Part of a small language model's weights.
Size: 4 heads of 64 (1 for keys and values), MLP 512 SwiGLU.
Architecture: RMSNorm before each block, rotary positions.
MLP neurons of a small language model. Each row is named by its layer, matrix (gate and up: input weights; down: output weights) and neuron, and shows model dimensions 0-255. Each number is 500 + 25 x the weight over its row's rms, rounded and kept within 0 to 999. Numbers have three digits each. A neuron's up and down rows have the sign that makes its largest values positive.
After each neuron's rows, "fires on" lists the tokens most often at its 100 highest values on Wikipedia text that the model never trained on. A number after a token or word is its count.

L3.gate207:482537537476492520515468514521474465480471539485518552508519509480484498534541485505505514502523544504439551516501493505524513490529499562469480533524488523483508479527467472502509514481493514544519571470536475505470446498506499507460529516491540470517512471467478471529492497535543479536490522523522517468458475487501447499516481541471504473450514546500536488512533540500521488498538510471519491472537564506503528488499460521493500505543527477520466507477513527469500512495490522487485532495480490528508473522500484494502519487449475490513539531468491507486473530479507511529481475502490531513507504506526499496498482489542468479506529491438527456513526462485470483469535463535496524541478505501461489484478526510513500525502496485508480495493523532497522484477481506
L3.up207:517506517427495543520457524502476472546467522512484503512546523495505468495491537535522484531517469517450493541517510505477501507525498520467475519508511519493488491474501472506491533426513520522541532460482491470508487479548538534467504507472534499517496458452480529539548478554535523462506484497538503508467509463493515479514498508478568447493489540506510515519502526493479531487498513422494521508516555485533503512480499506537534498472500485504478513484490490512503498559466529513466533476504518508491483491486487479467495494467448521504489487462468495476517499488502502455489509463496489465457516471508506502496489495531499515516470479491476467491464488480478465524518513500489508509505518525453467489522501531518485514492501507496464511467530482486501525480545507
L3.down207:501450472554517540504501499509501529472500550475537508477479511473470479466504506461476474491468517462524472473528471467486450537527508482526477450448508491506482514459520517515473525517487511487503463504471512546510531478506448523489516497502474517505501519483491544467456489474489490536493472439462464510496453521519530504484503465476504531538476450501491515517454508539449497506520486532439468508481446547488517485520529473469517503466511523516495513518488492560498499505520488499486513490540504525515519498518525485507502525513512512525487502520540490498505503518501515547503507552498501508495540522486472494525489512493466513520504525483472493520503508464520528499495522497547477476514511512486472519488453459506563480490506531459493488462496468496481525518517480
fires on: "qu" 23, "has " 20, "z" 10, "was " 10, "ain " 9

L2.gate185:495468563460498523465484495452487494543477512459517507497519477464533484452521509519514497490519481492498498521514505459505514481478468484502482496489569487525497524492503492483538511488451519478484492484458505461555464450527502501491452504517504502494434524518522504489526486514519486504515484552491532535469519529500493486534500516472476513475495475498479507503495493527478525510444478497469533491526506511508456537543499485476505504494498506528504501499530518504522493532530520467534504511543592464485446511509528507483514517466508484475477532500506529503512448513514515479538489500499442543499496530475482478473501521522522519497529461448482506505505503530540513492513481484514537494504517505509502510515533516461488472518522509541555547531510533515502486530496495
L2.up185:534534553544499495475495512473475520500528485479488531471514516467518468519489449520469516500485505505515514486466519478486502486491469507486450474470567505485485502501495485502518497479483465460513594519488493508494449549510492471508491520476500509475501479490449507519518516475514519512506489518514528519520523492445502516527496510508478488474510526485522501536510478513483540517503442502446465494482523519480541546533500495468505530475503469531506479525513527493542524531497520457527514445529492490491462509504481515479518487477489488502509481530456519497453502522505505524456475476556447534516443505492529488501480519489533489495475490459504465490490490492483497444484488472536553509481521503509493467499512508509515457521497464480552490522511491470492477538511500
L2.down185:459518502472497516485482501513526476519520504518483524451519465539458490480503506508526481533511510531462482490496495501544458474513471503463521552534494511483502483534524520491497462507475506487477467526449522517518478494491496479523526517525476511472518507526541471512521540492514537528490543503506499474478541544474498534494496502512513523490484513503476510516508485450522423461481518535471506540473519498477508456472484480492475496503521515465476505502465475488530501549473549485513461551485520526503483502494482494523499475527504515452455473499491519548512547490516492484515548525468509468494482464477478496497527520474499498517497486505528446483501500496504547513489526512502493499498509477544494473480525468496541444528507522533440532495474517448483469525462520
fires on: ": " 18, "is " 16, "y" 14, "he " 13, "o " 8, "play" 7

L3.gate210:497470445494538502456502503509520510526507509486488491466531545496521532509514494514491481520423483475472454476520494487487482517480509509502507505519539488471528468509508456490521527552479501549489463513494441541523473549493529477508466506450532488495475534518514484497500456480467531488508482528494481530520476545503491503483527506493483535512497455505489513509498441518514500537489479444481509520453529521502501494544527463520448488543468501507565458480531532496453523499464500522548473480523491536489508482513529521492519496441545487510508498511514494504461499493543512491505515515549494508520496509493508481546486462495502521484492549494498528522465490512499489478488500464529474489519505518504503514513486500471496499479504484505517490442481510485535447493491485
L3.up210:508505506511490543489469497521510516528526507441475492501541504518521488549537460484492479512474482526524471495473538477478486513457492516489462508547548498488492489492468464521482528509475476522483477504495487514523518530466511532525479468501470503474494494501475471486489497536512516521540506484504496529491484516493504569497575496496499532494516508498507559532503466512530469543464456458424497517512513504459504458510544480517489483524500486522530474467532531509506494526496512547502459475493514530489497486484487535505520534498538510503500480524485493492471528471523518465509540494554455497501490503512522490519495490492506469441489486503474516484476471513484480496503550496531534503512529520478459489515512502477499463498520474474538476453471470473447472458533497
L3.down210:479528524509518522537469504523478470460498495538512473526472478527459509484498505491507519526534539484487574531485496481486428460530483514511499526489457556551499461490487545460505470464507490505502508450550499543442515456498450517492500507522505547533515474502479470480468558526474489526476502507532491458485502433518486514490471496499491460483536528488510500470498508492519495503497493524508478490507490504525487509465523525452548510494500503498499543500505512467500484465544465475521478484494489508496488529489487501502487477477450480518508542495510524467518525518505497510502518483493517491486490531543479504505500520482457491533504481493491473465523559497524476506522498520424459509500525475486491489496515484501479512515469504492461494527514507536501521530509529
fires on: "i" 20, "m" 19, "'" 11, "a " 5, "r" 5

L2.gate233:471471514501548550487488497517466488477500518476521509488490545474454468489456504534483467472469505474475468452533509552467481490533500491495541489526473473489504477527507455496492533495494500534508486506490447512478454522462491485494491516534496461538475460514491542510522521485501538542525530525527516549488472519491527519536512505524504453475555447518468501551492494506507518499479460468510500515517507505480530548505460482488473517526491488500518486448534534495518452521488516519526532527519515509513489493497495488527489499464531485457506483487540537521490472490498496512543522492531498498472520517477500487497472540498536462469509494520495486479490475512525500550529520482462498479518486539530483529498465489487493509487492492539544474487466478495548527489463500
L2.up233:536494521513507480516530459517518523515520506499510514506495495531524464493547463524519482458513511535472517507515494468466509512479464469497477502480536496514471533458510477510489525463503482500494471524514513498542515494503557508518522501475489466464492512498505548522527486477532508533511432470519484504509515460463519498500545491476496509493537498480485484522495514518517549503513548519526536474502498472486474493478499486513488495485500496506523482504500487512474484552528520534469495503510522522489469489457466499483473515542481461454489500535511475481499472514525531493478490488491473478468492472530479514494521501503563473487520480527483526459477506462580523509458517476486520559480479525484503492570463508513547541509536494542520480507520447474508546494464526
L2.down233:500474518487499492499496519504467486477478466541500520511502532530486509482489526474495504569451510523479483497544494505509497484512489473515529487552490481515478455535533525474483497548512496474464513502492515540497496506531497503499525541489546531470471519524525493540530485467508471499490478497527496506479506496533454476523492527512520501505504512516513524463495486466481436524480479491500445498490502537516485496487536529479464506528477478514513524539494519490524499492476501501529485480488509480464470461526479513495498505445511505581492480445470523489510507548491521514481457510533537523542527557501509531469481470499476509486473516470549517541562491519515485468519500489475483476521490520507524484460476504502481464542442499499497515456462506517464463502478516
fires on: "in " 17, "," 14, "er " 10, "el " 7, "ch " 4

L3.gate159:524511510503510478478500527469510548491526511497551498507463495464509493505533538532487466537469485502463508539518504533481496496514535506475480519501490498511485500503543483466549491484488499486465477496458470454502516473512529492482521479526511482465458496500512471516532502496475536472502490492533535477486496490486509507533555507491445514502466477508522501538489488534478539498527544505470517503483442505489500477503478506493546472521482478458509516481471495466493532519462537468503522466516512525532484526478502465481496530484468490524473511451489480463478476503552514516469439530526532507517498491470441478515491525525518522481502540473451435445510492487510465497489493492446488471481511489552497498490510461516469483481512477546516493478526474489526502530485513
L3.up159:489438490509510519450567509529489519518510468495495507534504519521479498544477444457501516494474562494528497486522509417513522503489486484502531520511502471485510485454501509498473447511547500513480476458543501535522507507518463494509502462503483516509467520506534493508474522512536449516514498506485463490474543510515514512503524499522506500500487482500488509479484488514489524515501488519512545523511521494468463527494525520521532499544531529488533483529530473510489486528513513486480459514493504473482518490520525510498533499515497489528460475576502528502469443449493528496511487513495477533509514480517505507492519498493491534514537514528507501530515476504504528496477497440482545499495484529480482514557499512494543468519511534470492529563540510534454532509462516
L3.down159:512510489500478517469503475481503505507497534507542527465458465480501482510516527538459506504472449483453495468475479490471532519491544508491494503461494504557490510521496512471509516499475490506548519450507497444477531503518488476480492462532495461476468482520505460496500508480508494460546499454504518500473481470517509488479493504502440486529440469521492489514480495550489523506559488506495494462499470505477536487485455512484544469532489481467477506508512498465500516495494506505524515523499517562491469550478488473477474498508474471529485531451499508471482482478499518483479502511531498463503503457436492474502470515523535540484513541469492460498501501512505506483517521479471467430456508533521467487473509479518462466468501481528501488508511485542525474502501495
fires on: ", " 49, "), " 26, "." 10, "ough " 6

L2.gate488:443521509477513523484504520476479537487546495501539505499557486471472524556513515516500508532526490494485521514507464495449518484501502501475485502517508500502488490525479496486474468491496464527479468503464524464506534475488511505516528480542517516522487477518474446501510508503519455519528479550527532518498526533536481526450522506472473517518496497542557477481533504507477489467486541524508510511492513513486520531500539502507487492501463484466540516507484462483525537470480510493500481508506516510539500543530523530478570494450501506480514467479486518487450547509492530501513452498515492512533476516479500502513526534514475484501507535523474481531524471481537483475536469485497527469482530452510496495500559439476495466495518514488511518512459548520485540478492541
L2.up488:482480484509509489552516508534528500453484469515496517520512518512480489551499507528503508479504528474527525544466508528519501453508476497538498500531473513485495485442459496468468433477454490527485505523497496484462531522454512496493501539520460487536542480521494470538455486544485499543498447453466457487513538492500503503446534506528511494523467471498520490518506516513479511507488530510473476467496515494516470486490498496500484506489521524462496484515474488509509493485508521483483544523469461490491543579494472515486482488530473509490485503498481463496530527475502482492485475489554582526527496516477511491499469487483464463494487540471504505531539452527517503499528502487510523464492504515488541462489481485511467478480485517508512474485473481514488498477552486
L2.down488:503514484511477508478538498475513493470530534487527477533467479482474480479523473531513464498478505496501503498506479503505470486466503477514489496456490522527509518491521506502454515545560492470503503518487493555466528522530508483533535437463545491482503475510502468456540535475511477481540515538512495531517455480503479504514493509489512503496473528548536521488548509532480483479498501487535514504524550533499533514469507505520491542476511499542501540512520504470527534505518514487494511498528538466509489471525499528492533496523483497485538473516516547478507506482524503522539510545485458473483466489533456537535481562539508512505518519494450481486474532486495483508527496490515471472498517458548508497532531514462480506516487531492476495488463570501486446499477504
fires on: "n" 37, ". " 34, ", " 9, "\"" 7, "ard" 6, "). " 4

L3.gate458:487501509523504472485503524487495452521483502548517466534470473485502536459490496534499511517479484540463477533465480512553508507496511504512507505463452492524472440530481498495504469514429489478473477539518487495472521482489454503480507434493549527511528505515483489459481466475508480509489475485537491483528496448508482472498494519491531500466501490491504496460497526449510483542481497518538513488537517525523540486526461509501483523472488489508483461542512508553514476473538474496514455477510515483482546493526481519534469489503517486516539457525492537488539521501489513521557495526477455512503483484506500527516500512483528502497509491464502505528530483513510546512504445514524503508494445510520538504518541519493511535543525504474462509518488544527506455510499509
L3.up458:498460494474495516478482496521507485543485481502462502471490497509479506493484512518510514466508492501495466560508470504508477523518476489507502488543484498485502516525518486515480512483530471512480515492536492493499492541500514458513540542477509521519483474535514493510541517464521487521501468529452482492529524507527456494461482522441521489560506519537486443532505504492507525506469505503497532586489527489570463506540515519504499559444508516494484459523528480479493527505471500515522469517457530448463511499519508514502544516518505544489529512497513477496475468497524506487495490511518471503472522460457514443483517486513504511512536501522520543511477519511516501513523476487509486496488505463516510491567549505472496515481453484488531529488512546485501563514524501
L3.down458:476477483524502514506540492518499553487515485501490539463487525472480491531506518485505479536467488503495471525539503522472439464501507540483457462502493512517510520423480506459531520455530515525504528486478501545512489451536486520534539551515490483461529502461498515523493490482484509477520506501504471522476484518487536486523513531491479521512453504494448508500499532512500513486547542477514533464520463498444515510464533491513481520507506484457501500485498491503459509533467506523501508522515512514525504542486523510548532488482511496483506545487511530465478519541503465533470530498533539491492489530503525507480514506479526509489507449492477472444480465503493534524458494463457466564507519492476498486486471487516512481447505491494494488500521484478500448516488497
fires on: "a " 20, "| " 14, "all " 11, "an " 5, "6 " 5, "Aug" 5

L3.gate195:504521526502536544489497517471526505504477521500556490512453555489517464544487478491494470504466517501498465482460487510475510487481501468496503521468527465493506512496477485485531479537492547538479492509502489502489475482511506512495496508479558531479454447523513441486468519480478563488525516534520517479488558519529523500500506463534442491504452519480517532544496517506512499523515518459472506522485490500484513518563529473496494465500514462480475484423500514508481509503492509497510514458485524459501504445496515538474483504495533517459506499486506504513508492533478543496480550506475475527522517542478471496499477535521487518534521500484478472499493505522474525477481478516529506474533551541505477548507526507477503479506547505513469502491514457505483487510525522
L3.up195:488505460434525504538515482484485547509528519488527476503569527459483520475526515499487495533484521468449451500520484514495509495477479493496521488504501497573478510530518505482545514510489490551498522503512474542538477461543491502499510513531502485466483536471545499490521466476502482499528502501489490486516523525468484473493531479477500531503513448505494491483486513530514481511485495472503502514478484478467489473552504524516490479446478480466483474497483507494484530506519492518536501470543520482486500481507546515536535474502493504478526526509454529526501500513552515478522515514497480532481476514510492440548499491500485528457526513499498532486493490541508528525485528465477500547510532484565475536502522499507482486499513421537499488512471529552491528502504472
L3.down195:537531510527479536488487516496524457455497513499523463466480530495467550525508509506440519488487489550519498513472498480476513479466545507479501503480487489461504520519445510512486440488507558519492468543550517480493527501503478513479514466457464547493535470529500463525506515528482519536481491494529510493467492516485509506474514495528467486543506531500513528514491478516522502485509488468498513501453478535447530553514526457483468487511513505469481530486527487467489477496517493510485488481501504576505508496470499492482480537469541490459507473478514466503517482495481498530512530468513535522490464496444443519487488525531488526554461460511477467485539475513507486507451504499478486481491499494506503468500570513508505510497527497514484506510509502521486486530496489
fires on: "ey " 22, "s " 22, "they " 17, "es " 6

L3.gate386:470512565516489517490542497487524472491479483429507542501446514470430481509492552497495515540482542447479540507509498517522507468504504486518533528479513455509527531508494485465526469525484506485498506469527486461473489496525472498489482495507534496472501510519486479492491496493528513508505479511522565509473506478484483492488497512485455507540487496472457509494505518530462493481508495575497528528509520493502524495515505522507494493565483479519469509510517508483499514469495490470492457469555504498479499480513527511495501483497508524544495524466497521482486484442485493502480499530472519519508519555444487537456521507522518472529538505520513490541536471549520485480490464516508547485500492529526507493534518493475470511504475452526487525532554476464509516499504482
L3.up386:485467474451527462443496484501495536491444487468507453513508524484527513471485502513490506494458470519488471516500477508475481496496451474486523508505536512512468480523484469464522476490501513497477484483495467485496487440519496450546509484525501506476518494532517479477498518562537463523485479533527521445475508536531479498479524488500507502501494443498498522489483501447499504507480500521479475541505506508519473509468518507460476478491475491511505462525509530503502470494493477508450484505497556510538475484493533463520528476519512507441503538481483462499475501525492500485506553518509490508511457485483481478543497536475538557461514541525485493529495474512513519509494493482502525491545476501559518477481494513488477525539537571489513484504473540473485530515488496
L3.down386:491460506498507517470502493490513474505493528488521519431488543520496495542507524488494510489495516472535540481488461482474431522487508506475479454458488509574525495520485492532517510560499501492484530473518475481466497435478464478531515483527496544472506502532485478496469479497528464524508473460492501478456492537500480483486502483489471488503467481502508510534583515534457483455518458540507480465504503497510538493486496534524485511507486484502497514498490521503469516503499498539519523460523529503466493511514526492462473510509521523498513536484455517468488476453495487545492522531487514512512490472475458529504509546515464483527516467490510538513528482493522533508513478460467505480535487480489516504500492480475483513463523499471485533530533518486487540526487447
fires on: ", " 92, "\"" 8

L2.gate136:473477512499464472468489497515466532544520499534488489542469478488452474505440529486473501509493517527517504534482509538519547498498528505486546488485503543491527497492494490420498513530506518486493489450549498494512496467504507459450480464514520462495465499549528493490476477520480485541508506523498483511461506448540510530478486475504500503518521473490519486453419501501508536530480504501528514549503480472512485523488464486561501486533508534511507502515550488516467498461508501508473485517521517508492498475489513468500522480499491462486489465479505469465486525474474518483508497482464505514515500483489502516488487497531563528452501487485504486526468497493523522471551482482494502482475512549489489517537550461471486520478481492530486500517521536515540508541490515
L2.up136:509512493487477472462502476515480523477525509504520513512490481493512505535476539473477536558480520508515462491506471490471509459480522485498542487492538542477507486516528488459590502520483492486505480484526514511523539505506531479498503499504488470494501531549526497491492498507500485527530506493511460513470446499528500532533447508484500541548485482537539488477461519503502514519527505512517496548503482463484475479466463484535468477513495523527532490517545472500444497537461506500493519505524540514485471479493522456496520484474500490512474497503470488526460488480511532502506540479472504479489459496465471502520494508539555522471488527522513512485472476470511494494507485491528508508484507497546495525514574487486478497489501473493501499508571544467500531577523496
L2.down136:485550486520462477505506523485514484461512493467507541383492524519506492515542543493481545545542512449476499464507490501445418504485497495497508500504493491513490535512481467513531500518514501497468502552462500538514480501536515519514457504505463512505486525469486479499501484507495505515465513477479499513507492543500457508527488479479487529461466519531524506529504514445501460466519504487438506468478543470472501503458501527474468488513514492474497545495505502491509507505477514521507510487482540475506470549480476534519462476476495522538531503524480542527532492474529506470462506487526506523484509481519526522493517529503475481497475452506502491502509481466494489491501488481503500528528507473499524487477476509480486467539516490480488545467524462488488515529496486
fires on: "his " 16, ", " 16, "as " 16, "fl" 13, "also " 13, "inc" 7

L2.gate472:522501499440536558483479543488536514524470503478513521480497507511526448463519506535497472491487466573495452501513483519467491515479567503493468523508515425526491497522495504491557516515455485534494510507539498484508457506509485546508481489462573513520494495522541470491482467512485489489525494528532500537441521530533496469467509516547509507508471478478470540506489483538492499505484516500504527488483532507532518507519511501529496463516510493509491500463507520499527519513455503474536525456498505470474481495523486515541513523559491498442497493493519492516540522474518518513539510475445480495502488496493512495517465509484490508525510553476509496497493475544496517466488533528492505483515537512520521505507457502471520480493534482535534520515510502482500497490479516
L2.up472:531496433480550506462483556468508483502497504483544484483533495494520485503501493472518510519479531508495477525498461487500487513547482513505530512508480464502520473538492507506530477578526508486490507502519468535517491511487495492440537499515520579472538545522508482501521507495479520520506495523507527508489523498468492493511480537511460494504474529496497512516533507458511470518549450489473515510491522525518504520512488534512487500445501438480551485548480512503523506511475495466499522476499459501534481496528515491484529545508507526507517487498477508512490487495569455458504506524512486495510517484533488519519479471469489485509538506495494514516525495484492521509502511508462478529504513465490497448496525475494518471564539443492478528508467481524481517483538560
L2.down472:519526479540473516524495495521481497474517524484477500466500492507511523518437511537524545501504525486493485532510493474459502505530504515496521474536547482475525464483533532481542458476538525487483518502494571468512540487492530488478512525472499476500514497471519506522518520532470495496493542535507463504498451544472508541514484481487482543496440523511493509490482448510507525492521489475500511473466493527473454479493478491487493479483544499422524514519506506508499491476511524483443529511498523503531482515515496489502477495487491480542524493524500478475485482528516545513494505440491490456462482552475486449529501511499538458511510510546514478488482514460495523521574511521487510480506538505482493489530477487519471492506489500470506507458465467491502466533478495
fires on: "es " 20, "e " 8, "an " 8, "ted " 8, "ust " 7, "s " 7

L2.gate186:443483517513528488526512524511479487514487477451534527515522473447480479471502514489513501527488492492496488493537463488508523506472468468499470501481513488501532475509505495441501494506470502524465504498507471453475489515493515478474511462528508490499454500491499485490532491525510489521504532521488507502539498510533507462505536489545503546512508509492508489513508520497516456486472508528451513519526539499465522501441531546513503496540515513515483509511532518531543477463488496490518463503500514485452476535539534528512557488523470521543471511536519508476494526413483487491533481538494501527510461506489494504503476519488505516457529554519506537539526478518541524508472497495448542441485472515523515494521495466510457463523473460513470538513512508508479482526494492
L2.up186:476471515498520488525471510494493460493517521484492558478536458491535450466450515521540532514540470515463479519516506498457502555478472479500497488492524488495503495501526539518498481483499501540506467520458519502472482511470536453470484459532520477508501531459503508546522523504537482502474482523525511541503449505512468444512497476496522517514506504548485498536514512486510521489526477537458517540510489490454495498486529525531503484527484473516483527518538487521498488474457507479500471528508539476468487545500490467466546513492510531498499508522491500529516501440493468493517459523487484514473508542473505492503498530494489497440504544548444535527513502512554452502489514500491497484520510502509486515536454519520512489541494513532533535511511527493478489496485490
L2.down186:519519494449545539502481480499544449478532511488485501490496485530520524485477464478471520444519465491449510540513480516460432526470506506508519460506521488474476484479460508530482479490514521531499509520464537549516483458498478515478516521487504540487522544488503477519499510488506504465476456485498466548490492510498517481483423503473503488517504505529509509476522514504479562522521480521534519490481471470490485507552486473516529457448475469497497535496499478479478492548507490483474486467527503496524511519525497498469481507458522506481537495475477471551484451502506537526502505456512505489446516465457464538499487517495483488534482491500464473492501509504493486500524559497539506534487512496497518516494505512510514520519532553502538473499477491478503481481489496
fires on: "\"" 18, "a " 18, "ing " 17, "tive " 7, "ate " 7

L3.gate497:497534537486469462475498533506497503529538486526497464515455465465489521492501495519521479493547493459519529500484532519489507488501524546444475518473474533519510513498507502492470511500516481482505498467492537497537516500511534455499542518520490472491458537534490480477506538522442508525468504468466504478515499433529510473508490541537437479481535491496482496489499508487519518483462538530546520460489448526480529508491495470498513488530505541532490523490521486516512491499508469486451495503485453511511482523498497501504497504540460459545500512477535451476485494487503526515530444466498487506526504450472513514491493495487524488509513481469527485474531466506508503485457547489518502485490498486492495443539505477503501475519451510496472490547525467538514460503470486
L3.up497:500474517508503476499475523519467543489544551493495512485516493503497506507501496468486490538533470530522555523498527473518497470504460533482523508493455513447516525487520504509498537484566442543475512448514472495472495501490512515532532499521523509488489517503487445495520547512513496478480477514484536491523511480468472541506487531464494476490572517497514497523517547473487533481507522527492529506512481502533479504521457508472514552454519516506523516468463511458533487492489546530509527508466474517521498528491492509461506518494469472541530535535527492541474436519528504480491499481555542527492529499450486466483506485490507506462510485503520482463482508492504480455514461494492494480530534491484498493522468501483451489502521514471503481489510545493521500496518484
L3.down497:452491477519479511535514539464513544486531498474472499432491524513502467514511482474497542523519478456509461471478512567491467510531518475526463471464505483486542508498520512486517523481515505504481528474532500509490503478508480512495505510508507526511482509511533532512530487481502486481548472475523454486490538472512496496517519489523471507464498521503511509500533490484570512491494512476523546427465526510486541474516512481476512440461532490492497514520498524476501523499520528502484540481458517490525489500496512509533461488446488500504531538510483484519498503488562464485498527500529510503463512471516569517486484561544482514528510509507480485473502516468501460461499467537541539472515536527517535479500496506534495476533502467481513503494469496462513510490501505
fires on: "a " 42, "4 " 9, "6 " 8, "8 " 7, "3 " 6, "1 " 6

L2.gate132:493467492480504531458486500475497513526455545499482478481476505497524495495480513503477529508495488533489488499490494558501500531498453493502565503512492478448470493523513499490497503527476516512518474505482538492443465530529480514471467523501538518441496532485499529507485523478527540540514492553485508522450539579492496478522503455488488512500505501495525467498498482490450501535533457506477516490520498519520514464523498482485496461513500478520482458501471505481520493527452538552548514539535525510495517456527523545527537505491495496456481526462510490514517480529504504521542504502521522488525512504536495455495496516528529523480554484505510500472472512526489489504527521500499495499468504544524505511475485491498507474477511466564503509465455497512563515508514490
L2.up132:512500491504497462527497478468504526545474504476506524489480485480483470489501515490494484525496501517491506550436452491498502480464489473535486515480472466529500517480489493489443468486503525525561519473530490459448534509509520464498512505505455497496488480471502509480510516476495526489499438502465465481512514507503485483466570447521481462485465490499571484472518454528470488477491509468478498493493490519497514496517474482500508459519510431521485451517517523501481500523500530517503515476474443505513512537492474522513480496515459498490471538505440495483486516510521527480504457493513512523549481503486502467515465519493501467502517504476535468456491519477527551492470491511528479513485530516456496513473519448498499459526493463519526479477541472490512512498517475
L2.down132:528502498481523491479539495478447500485508513495510521457502503543537501490492511491548529528484522479504466483520499511516393475536516485525518488489490484471513472490478532553490540540535435494497492539486520591506474505550493510490503516492475492473510529528509490468475518508493470522490538506471492483513466547482470552505482520509501506509535502494500542490462528454515507485533498535504501471490482490495524502502542487485510526498499529481514512506491502484550469498500491525513493495481500508507457497517511482496510518477513529489520502475521501522508522517562515552461525474492467532494476528521527496483547491517504448447525512494498481495517498526516533478537488515461500504540488466493547492489459505500500520508511504527513496478443500478516443516499519
fires on: ")" 29, "– " 26, "- " 25, "le" 19

L2.gate467:528512467467511527478451504500491519466553478552517488504503509513499504447487542554524517503519496506487512447528498489455523481506475497492515497511476557520522513497475493483491506481523470497474495485469495495494502465485545508494473480525478458546482536470446505501530487479480483586519521568496479485473482455474515522512472499517562512510516479494531483475494492486508483504519512517527510482455485512505545514472529463478479527485564488483514470473500533508483455485532493530477507515539489504492499534530502536490521495490509459470443467500521506472475456521485499509520461491514492512528471493455513481515539534483487460484492485520491477475491507503540527501485486543494492481457481530538476496484504495470484525475510486545524476485472507514503482502518513
L2.up467:529496484453535479488517523515499470485478506506519523492526523510538501489499498496511489511537461513503456512483481485504485498481531511500514508525492510492465524494475494505497504466525485482511459493443472523502504470481492472517500501527476465524578518527527500491506507456488508470460490541491569521490464489489529499484495496489545581469537552521554483519505489430493528477494480492534500510438506495498530465489477451505523508508494513484501515543518517501474504472482472526493451462474519477522493511489497478502480505475470519488504530449487499504530485492536502499531480524451469499497541496533520450568523508467506491436493510517466512503453542468484482514503483453483462505535477503531510516501502513471482499534518492486518469493484509489523506523508510
L2.down467:488529568515508527524504494499486526515445516496489481462462489482489488523499532503453500514511494500532479539539510528469489557462490480499509486503459508446500524496525496499502532564501475505513500520528545492472526478457519478539514497483538506450504499507534473530463557479527473474492490474457481494475490515500459537489492521490471498501441481490462472496522548514497482496496519491492513478523534551513466491525508498491521500528469483482453476514481526509537524449482515495473477493545487529478504508487488543534461511526516520500494522446498526486528528488501500509481510481479486490474561489491513485546465512510498530496505488542504537526454473479498554555516504465549501478494496557505521487511495495494521484523506527492505512510479483482496485487498469
fires on: "er " 38, "e " 9, "ember " 6, "an " 6, "el " 6

L2.gate355:473507531515475506477499485479546499476466473495534508537473485526499523498464513472520531494494547506496527524483507546523528503469459533523534510527478512502555538476474497480506486491515529513510479494536500481519521478504505458449515480527509474525545537497517471522462521523537508456516514490536554453477529525543506512470493513503484478491526510475477514451485494448488488516539508521486497488475487463517481502480517515467496506505499517494450524493520504497498498465522504483500506518467533503490531497551526489486496492495518523539488481457477464498554497478428507517483500528501511508456529489500489508469483510483498511480539482447549537499489509463485538497540473468446481471505497490540533482516522500464519507481513507483452524505532511498525542524559480
L2.up355:466495531502489516507489432514521503460536448501515513528511498481517451544477491470493519516486510496494496509474519494494493441491500484478513515502511512425503470477449490520490527532532530512498476485509466532512503500485486501545527502523506462471518489493491514478502498542517500449468461529527480526499537485493507530477486520487510507492534516534491498507505532451498486496533484530510508552468492487514535488470532544529468509546511532483520511533504472489470498475490492521491499483474521484495526457515520503520476491458507501489502451503495515482498513505509480471476455503483553493467464500527512472502527509440459490465480537477542549525457504469495505510497495471494523496505484510469583536571512501493480532491517498494490463536513544457496501499502511
L2.down355:487450480499528498515471505473503478474528516520512451450500485474525476522511518431470470528448485485508526422492462467490401498495494482488482479538554483501475506507538491519448519476499502505511543502495544480501537519465481510526491497479502500472491499495512467477530491504479488502488486446542495521493475512447499526518540491537477497484463485483450539454505513501504456513487488508485497466483481484493525534473513513487472483522499513454533521555462508520476486502530515520499524494487523485537496481487466525480480537503497473442516472508497507486499507503562500504554499496477497474478455478517486497487523505520489491505528501486492470522502521514485492522534518468468506513526512471501534478497467479521509506528479457507493475484503523467516485493525510
fires on: ", " 49, "Bl" 30, "ther" 8, " " 5

L2.gate436:503470535492524488428498510469488524480523558503494500479505482467457482544520475504491544541488515475509462506486485519517516459489473543464497507481537475518481490529490474484501494491496544516488507486492500480479495478544459490507477519488516447475416516510547469476559476508494477502499501508505482508478486493502456519505501497474466548526480501496511527522494517527499570558498507479479482508533510490484496544507529502490513544530482513486515522475501450478485521540485511505551499480511512484490466540478523510515485500496525509446519492489490496498487511516540511489511453478469496522456479490469461470530523546536473487449507479510497493499475467535518499483506488483512523468476518516524520531535517488520468473528517524514518536507500534526468525533531479
L2.up436:495496550562508478488503479501493493515489484481478461523478502523484534503490490540510494459508550483533524540544498525544509449474472494504453523508500520486520467486510504475486502527492479476523487504533487474494512524464528481511522511474489514438501525495517473539476508491511450505493454498473479521490506528530527484474502492486496478492446441481477478482532481484528471468487495527494456516483520458506491462513497521571492480476472534493479487529498507513494529497504546470455475522536472538457479485522473468491517511481514504504504493526502503494460518469475508502471468509500513492496483489463535527485497500501521506502534484510487548520533467506490499524444466511482564477481506510516463476554491534463501485504456514461496510489542515529520516446467485
L2.down436:481473449460524484486472524466459521525480510488518509438531512494495531490506526472529541513468486493478476474518509514492447508502524482531559501481487469532488509504483516478479495491484485522497485484509505499420521485538461501489495471488498465497490524551532504483531522478506479506510490525533498457463523504523417514481515506516513511514478490494528497477554534510488481544557492516504476519504479510451476546507492561458467515500491487513497510478517523506471494491480506511523497500505531487470515517507517484513494498524544509482517491506446551490509488476501513500507476487512541498493513495505517477548471524530478501486512521496492446538485497500532520497551493503478509520484499526542537548488469492497475534530494524520506416503461513524493531495504534
fires on: ". " 95, ": " 4